Weights of a small transformer language model.
Architecture: rotary positions, tied embeddings.
Training: a variant of Adam for these matrices, 680M tokens, 9785 steps.
MLP neurons of a small language model. Each row is named by its layer, matrix (gate and up: input weights; down: output weights) and neuron, and shows model dimensions 48-175. Each number is 200 + 40 x the weight over its row's rms, rounded and kept within 0 to 999. A neuron's up and down rows have the sign that makes its largest values positive.
Before each neuron's rows, "fires after" lists the tokens most often just before its 100 highest values on Wikipedia text that the model never trained on.

fires after: ",", "."
L11.gate181,146,199,170,202,186,234,235,226,256,170,199,223,179,188,165,236,175,209,226,245,165,199,280,209,186,254,280,257,196,192,242,211,276,279,224,200,194,244,219,190,143,242,188,210,172,158,177,148,163,205,214,222,205,221,214,236,172,170,174,259,190,206,229,182,205,190,263,173,157,232,159,184,261,210,228,158,189,200,130,271,167,105,127,212,280,194,181,201,211,242,184,190,227,234,170,213,181,159,173,168,184,142,210,296,126,213,223,198,219,204,220,258,221,275,194,177,198,212,263,215,246,212,250,144,186,205,223,111
L11.up181,229,249,207,183,176,223,153,205,181,186,235,138,250,164,108,240,169,211,218,229,148,158,268,169,242,242,182,184,253,211,219,228,231,145,215,177,232,205,170,153,162,114,233,103,244,179,204,179,143,192,161,174,146,177,132,185,162,180,127,200,198,190,225,188,170,219,196,206,210,221,172,219,157,120,254,194,152,225,188,165,180,193,144,308,265,238,193,207,262,211,276,139,134,182,208,133,184,198,156,238,157,140,167,224,119,217,182,252,279,182,205,163,189,174,183,253,134,239,225,200,273,289,211,208,196,183,182,201
L11.down181,233,166,212,157,233,217,204,146,201,151,192,153,227,136,250,145,145,233,157,236,209,238,225,248,154,209,163,251,235,221,236,176,198,245,73,163,218,116,174,255,159,263,205,188,212,177,158,219,146,178,247,207,219,203,92,218,189,227,278,214,152,200,148,168,205,203,192,202,150,206,127,193,162,279,240,242,214,211,171,118,250,211,222,259,156,181,130,203,240,240,162,276,203,235,220,212,192,143,203,196,269,208,208,178,186,199,210,234,183,267,227,262,190,181,194,207,153,252,229,243,182,171,176,292,130,263,227,240

fires after: ".", ").", " +"
L9.gate574,244,153,170,175,194,218,176,189,184,111,197,158,164,229,227,195,170,111,184,240,201,196,285,253,248,227,277,203,180,205,230,165,215,189,186,198,285,223,233,255,203,250,177,244,198,265,226,182,187,245,196,134,198,208,157,140,157,179,289,230,151,210,142,202,225,217,213,243,175,206,226,232,182,153,192,186,219,198,214,247,219,153,177,221,271,208,204,195,143,222,223,226,195,266,102,202,128,215,205,240,141,232,161,192,241,162,220,225,238,250,150,218,211,284,178,230,234,113,216,236,245,215,212,227,235,239,283,149
L9.up574,242,148,132,249,186,194,253,204,144,174,247,229,281,229,204,167,138,233,195,187,160,230,178,219,177,191,184,273,212,314,200,214,294,262,189,216,268,198,170,245,211,206,175,190,227,167,177,188,217,239,200,242,224,184,208,191,196,198,121,243,158,139,197,254,255,190,261,222,200,211,161,199,102,209,170,225,219,296,162,158,247,209,194,186,287,195,205,211,195,178,240,129,172,269,171,211,194,168,237,219,156,127,128,225,142,171,190,294,236,119,184,222,142,255,232,226,215,208,223,187,168,207,217,243,190,161,171,239
L9.down574,224,153,222,218,216,229,148,106,252,173,183,192,173,151,215,210,269,197,186,219,180,215,136,249,212,233,289,190,89,62,186,218,173,219,135,249,216,228,192,224,230,259,190,179,211,187,186,222,195,188,246,175,181,284,141,149,149,130,249,189,179,224,154,225,207,143,175,188,128,212,149,151,193,209,236,198,183,188,234,167,172,161,155,222,269,170,174,178,159,179,176,206,196,206,233,144,123,217,195,221,180,153,128,155,219,233,210,230,214,226,160,207,247,234,193,198,219,283,196,147,213,224,223,204,215,225,236,172

fires after: "\n", "th", "s", "I"
L7.gate489,192,120,157,249,258,231,196,207,192,228,206,180,255,187,231,197,240,173,163,198,159,165,156,204,213,213,212,196,191,228,212,244,190,225,178,223,238,172,131,172,145,187,205,210,270,288,259,191,167,164,156,248,206,179,196,217,173,249,278,178,193,192,307,246,217,161,129,240,213,179,223,220,193,197,200,212,228,259,146,222,189,215,199,180,229,204,233,197,211,130,184,195,185,202,198,209,200,202,248,159,210,144,223,269,139,241,203,233,275,286,204,202,211,159,150,162,122,238,177,187,255,267,211,208,144,280,139,182
L7.up489,230,239,92,184,248,185,255,213,192,183,244,160,269,164,183,209,194,221,202,179,229,173,191,236,174,201,201,202,206,131,136,207,146,246,169,233,151,166,139,166,231,189,239,232,206,199,140,187,235,165,193,99,212,205,127,138,231,216,172,191,170,240,216,205,319,190,190,168,199,246,226,199,164,183,231,180,147,224,103,221,186,195,179,126,219,215,176,166,299,224,208,151,163,266,197,158,218,187,177,214,236,233,209,165,96,231,256,126,220,252,210,210,212,177,157,208,187,204,196,185,171,197,171,186,160,172,242,186
L7.down489,207,269,265,219,227,250,129,235,195,123,257,201,251,230,240,178,176,146,258,196,229,162,189,184,179,207,232,223,193,162,212,213,200,165,89,201,186,168,172,106,158,191,254,230,161,210,197,235,261,199,166,194,222,263,186,154,135,155,228,195,224,270,187,262,206,266,209,208,192,245,268,172,201,194,129,197,220,145,211,189,149,216,266,143,163,189,134,224,175,179,224,168,221,154,194,171,193,209,169,193,117,232,187,184,179,175,204,120,207,176,181,159,253,74,181,203,211,210,213,215,185,259,180,164,282,166,163,141

fires after: "==", " ==", "==="
L10.gate42,198,241,254,226,246,170,230,256,192,232,210,209,240,197,245,208,190,171,268,213,206,178,219,232,214,184,243,244,234,225,178,179,162,244,220,182,167,159,187,257,155,188,187,257,148,97,178,203,175,273,211,201,263,182,188,180,174,151,252,182,195,196,133,206,280,254,235,197,216,242,113,244,179,185,188,201,229,158,168,233,257,181,141,177,155,266,97,223,147,238,244,254,224,188,228,210,171,219,203,216,152,210,195,188,191,250,282,173,205,270,194,154,199,206,166,313,245,230,118,205,216,178,179,220,181,239,123,208
L10.up42,142,245,168,205,172,153,125,174,219,168,217,208,200,237,158,144,240,153,172,227,145,206,210,169,212,197,280,160,182,181,146,187,215,242,205,175,267,287,208,144,148,219,227,193,225,175,200,132,233,188,157,185,249,170,166,216,193,218,100,256,227,206,240,224,152,178,231,201,178,154,188,210,170,175,184,182,244,144,183,212,101,150,156,138,253,260,172,233,221,217,227,292,257,222,241,196,270,280,173,181,214,196,215,187,184,188,199,185,198,253,261,212,237,258,170,265,178,183,216,203,179,126,195,245,270,223,220,220
L10.down42,89,205,174,111,176,201,158,141,160,183,271,209,197,166,245,278,208,175,137,180,136,176,140,202,212,156,270,179,256,116,189,186,210,120,193,164,220,230,217,146,194,180,229,151,177,154,186,157,194,196,220,198,259,189,183,271,255,207,168,150,236,160,222,172,195,200,217,247,199,168,187,159,218,256,203,168,219,206,258,159,175,166,128,280,222,209,116,162,224,210,182,210,251,178,224,180,162,197,220,170,168,249,254,149,189,157,208,233,214,140,214,157,171,255,177,197,214,190,220,202,221,216,98,216,296,222,208,151

fires after: ",", " United", " U"
L7.gate445,270,189,243,292,211,216,131,194,189,210,210,176,192,155,179,236,133,193,179,213,195,240,179,208,237,111,215,238,161,167,157,182,193,269,186,218,205,186,226,144,242,192,182,281,230,208,237,166,246,210,219,274,217,200,196,269,182,150,128,248,270,171,222,236,240,220,287,183,170,137,192,174,167,211,209,151,288,201,195,193,237,214,138,143,134,187,251,144,205,205,182,174,172,226,127,163,163,188,214,170,100,161,138,185,221,227,173,160,226,221,175,128,223,224,189,208,193,205,216,215,221,225,253,188,211,162,268,217
L7.up445,257,236,176,229,197,228,179,170,168,218,214,197,168,124,130,207,179,172,220,193,199,199,170,256,188,178,239,219,143,127,249,125,192,204,223,236,210,122,250,135,204,231,198,194,219,222,202,142,186,173,177,197,210,212,155,182,195,186,195,213,179,156,113,177,181,173,211,129,230,233,209,199,144,249,201,232,216,188,185,320,196,207,188,182,154,248,188,188,153,224,175,235,133,317,232,169,182,172,175,212,198,204,150,247,267,231,160,240,272,306,209,163,159,149,226,164,244,254,262,241,265,243,216,207,180,217,239,160
L7.down445,250,243,187,178,127,275,177,204,195,232,125,165,231,84,245,182,126,236,281,195,212,197,134,157,207,250,213,213,204,183,184,144,196,166,149,210,209,199,262,228,208,249,221,267,171,280,183,119,215,162,202,169,178,231,165,122,233,184,202,218,163,94,190,246,240,201,215,213,182,115,218,207,167,175,234,230,279,245,195,185,269,111,212,227,148,227,234,186,190,193,163,156,163,212,182,182,176,159,183,133,193,126,204,118,225,242,227,200,191,216,264,160,239,166,175,205,177,255,171,133,270,238,179,246,201,110,209,174

fires after: " ", "-", ".", " At"
L10.gate186,254,205,186,223,218,222,176,148,132,202,172,181,169,209,227,147,160,240,150,223,129,211,180,123,192,223,175,232,160,202,261,226,199,200,203,195,220,239,253,288,192,249,194,272,257,165,247,260,191,221,189,228,185,266,254,165,216,222,237,205,195,218,284,209,250,211,242,221,168,207,183,183,217,177,165,212,207,176,266,225,130,200,173,200,248,169,298,218,165,176,224,182,203,181,262,176,159,209,175,189,208,215,176,184,256,184,207,208,207,310,85,220,244,197,219,164,165,166,153,194,220,244,219,191,187,192,244,177
L10.up186,243,204,200,184,152,227,174,200,176,311,232,208,218,212,165,120,238,156,215,98,208,171,265,251,201,177,156,142,237,249,202,261,184,224,200,202,217,208,149,178,164,178,184,153,196,167,222,144,155,169,172,172,175,254,203,240,148,236,210,248,161,200,199,197,160,285,197,222,193,218,241,198,190,258,222,188,220,282,197,169,148,151,178,225,250,224,200,165,67,221,254,275,185,212,201,214,186,246,176,153,232,228,223,150,239,169,200,221,77,154,202,233,234,177,263,121,211,246,194,178,179,147,206,199,215,140,222,208
L10.down186,100,123,249,212,195,252,136,186,221,236,192,209,211,239,238,149,192,181,215,188,172,226,118,194,153,106,142,176,187,233,234,284,226,239,230,233,296,194,207,241,202,213,152,163,233,83,189,204,163,169,140,172,258,221,196,199,139,176,220,245,196,169,220,166,132,210,245,170,172,189,267,185,184,218,212,125,197,227,210,125,180,133,204,174,230,244,214,201,183,209,204,152,142,200,219,194,225,304,184,176,192,172,212,189,160,185,197,130,215,215,246,173,162,155,151,160,239,237,182,179,257,205,193,203,163,249,227,177

fires after: "\n", "=="
L10.gate30,145,220,165,183,156,184,173,250,215,202,207,218,208,235,222,212,139,166,146,266,188,236,278,244,107,189,184,305,153,238,244,118,251,232,199,236,167,188,191,213,178,251,180,192,188,131,214,194,212,204,124,306,213,245,164,261,141,236,146,173,276,162,154,199,213,255,269,200,117,233,181,247,158,191,190,181,206,217,126,206,183,163,233,182,154,234,200,179,139,193,209,220,204,238,164,112,174,210,218,170,194,229,174,214,135,200,177,145,277,251,155,192,197,240,189,196,220,200,179,109,213,200,174,121,203,243,218,195
L10.up30,142,177,148,139,146,144,211,277,177,174,165,216,169,208,234,181,199,200,203,253,173,252,243,141,121,242,159,204,208,237,199,170,181,173,124,228,226,161,210,224,165,219,196,245,196,155,167,218,208,160,183,196,205,242,80,242,200,237,212,112,209,183,170,165,170,204,308,251,154,207,191,227,246,193,239,189,131,174,138,196,190,170,206,227,136,276,204,177,210,204,188,251,174,167,190,87,192,181,281,194,121,305,156,235,147,150,152,177,249,240,177,224,186,190,169,247,191,211,183,104,229,215,212,147,255,242,197,215
L10.down30,204,249,198,199,179,212,216,245,208,185,197,187,189,219,213,186,179,218,218,190,159,217,175,168,214,189,192,183,237,240,182,226,189,122,0,216,167,188,174,206,219,164,184,216,210,212,168,201,196,159,217,176,197,237,83,171,259,227,236,192,196,160,202,220,117,180,206,230,196,197,233,221,256,209,213,166,166,172,243,189,191,199,159,165,165,204,179,201,215,226,177,182,208,147,221,105,222,157,210,232,176,379,212,235,209,174,199,220,206,194,199,257,206,122,204,193,226,209,207,137,201,182,214,197,189,229,226,178

fires after: ",", " United", " New", " South"
L7.gate214,142,85,183,272,153,191,173,224,230,175,233,195,199,227,226,184,167,207,155,204,199,236,199,234,242,115,157,223,109,223,178,92,141,232,194,236,242,171,210,218,164,224,161,233,272,226,223,198,157,201,176,236,226,197,193,224,157,179,163,225,204,194,194,182,285,249,258,167,206,150,233,145,187,205,132,196,202,278,205,233,165,256,191,133,179,178,271,202,261,183,152,250,151,224,270,240,179,220,198,174,172,196,177,236,205,334,248,213,175,184,196,259,220,225,248,156,182,218,292,172,227,251,218,175,198,187,149,236
L7.up214,267,272,176,198,264,237,200,188,188,231,261,118,179,205,246,158,230,243,314,221,219,146,167,195,188,228,200,212,224,56,227,193,207,145,226,162,206,123,254,206,186,245,197,205,238,193,190,125,232,182,245,175,181,244,207,155,167,179,225,196,188,158,137,177,217,271,229,159,164,280,113,181,151,219,151,168,192,183,204,260,175,222,161,224,243,207,272,216,138,197,214,237,215,252,158,242,199,250,219,199,186,218,197,231,235,217,245,159,257,283,210,184,153,123,205,235,213,230,207,226,217,274,276,144,201,279,226,196
L7.down214,201,194,200,242,145,331,183,177,220,155,174,175,202,122,221,185,178,207,282,202,165,179,163,139,188,158,197,325,169,175,210,83,181,220,206,178,172,216,214,231,196,263,242,251,247,246,229,135,224,157,222,207,202,225,168,203,166,178,177,178,205,210,239,153,221,224,240,180,170,155,258,150,158,241,128,195,249,224,291,185,154,264,179,149,178,147,201,191,176,187,197,243,126,264,182,153,161,214,172,213,224,152,160,174,244,215,257,190,246,285,253,222,210,199,200,175,165,212,203,190,242,186,252,183,282,209,129,193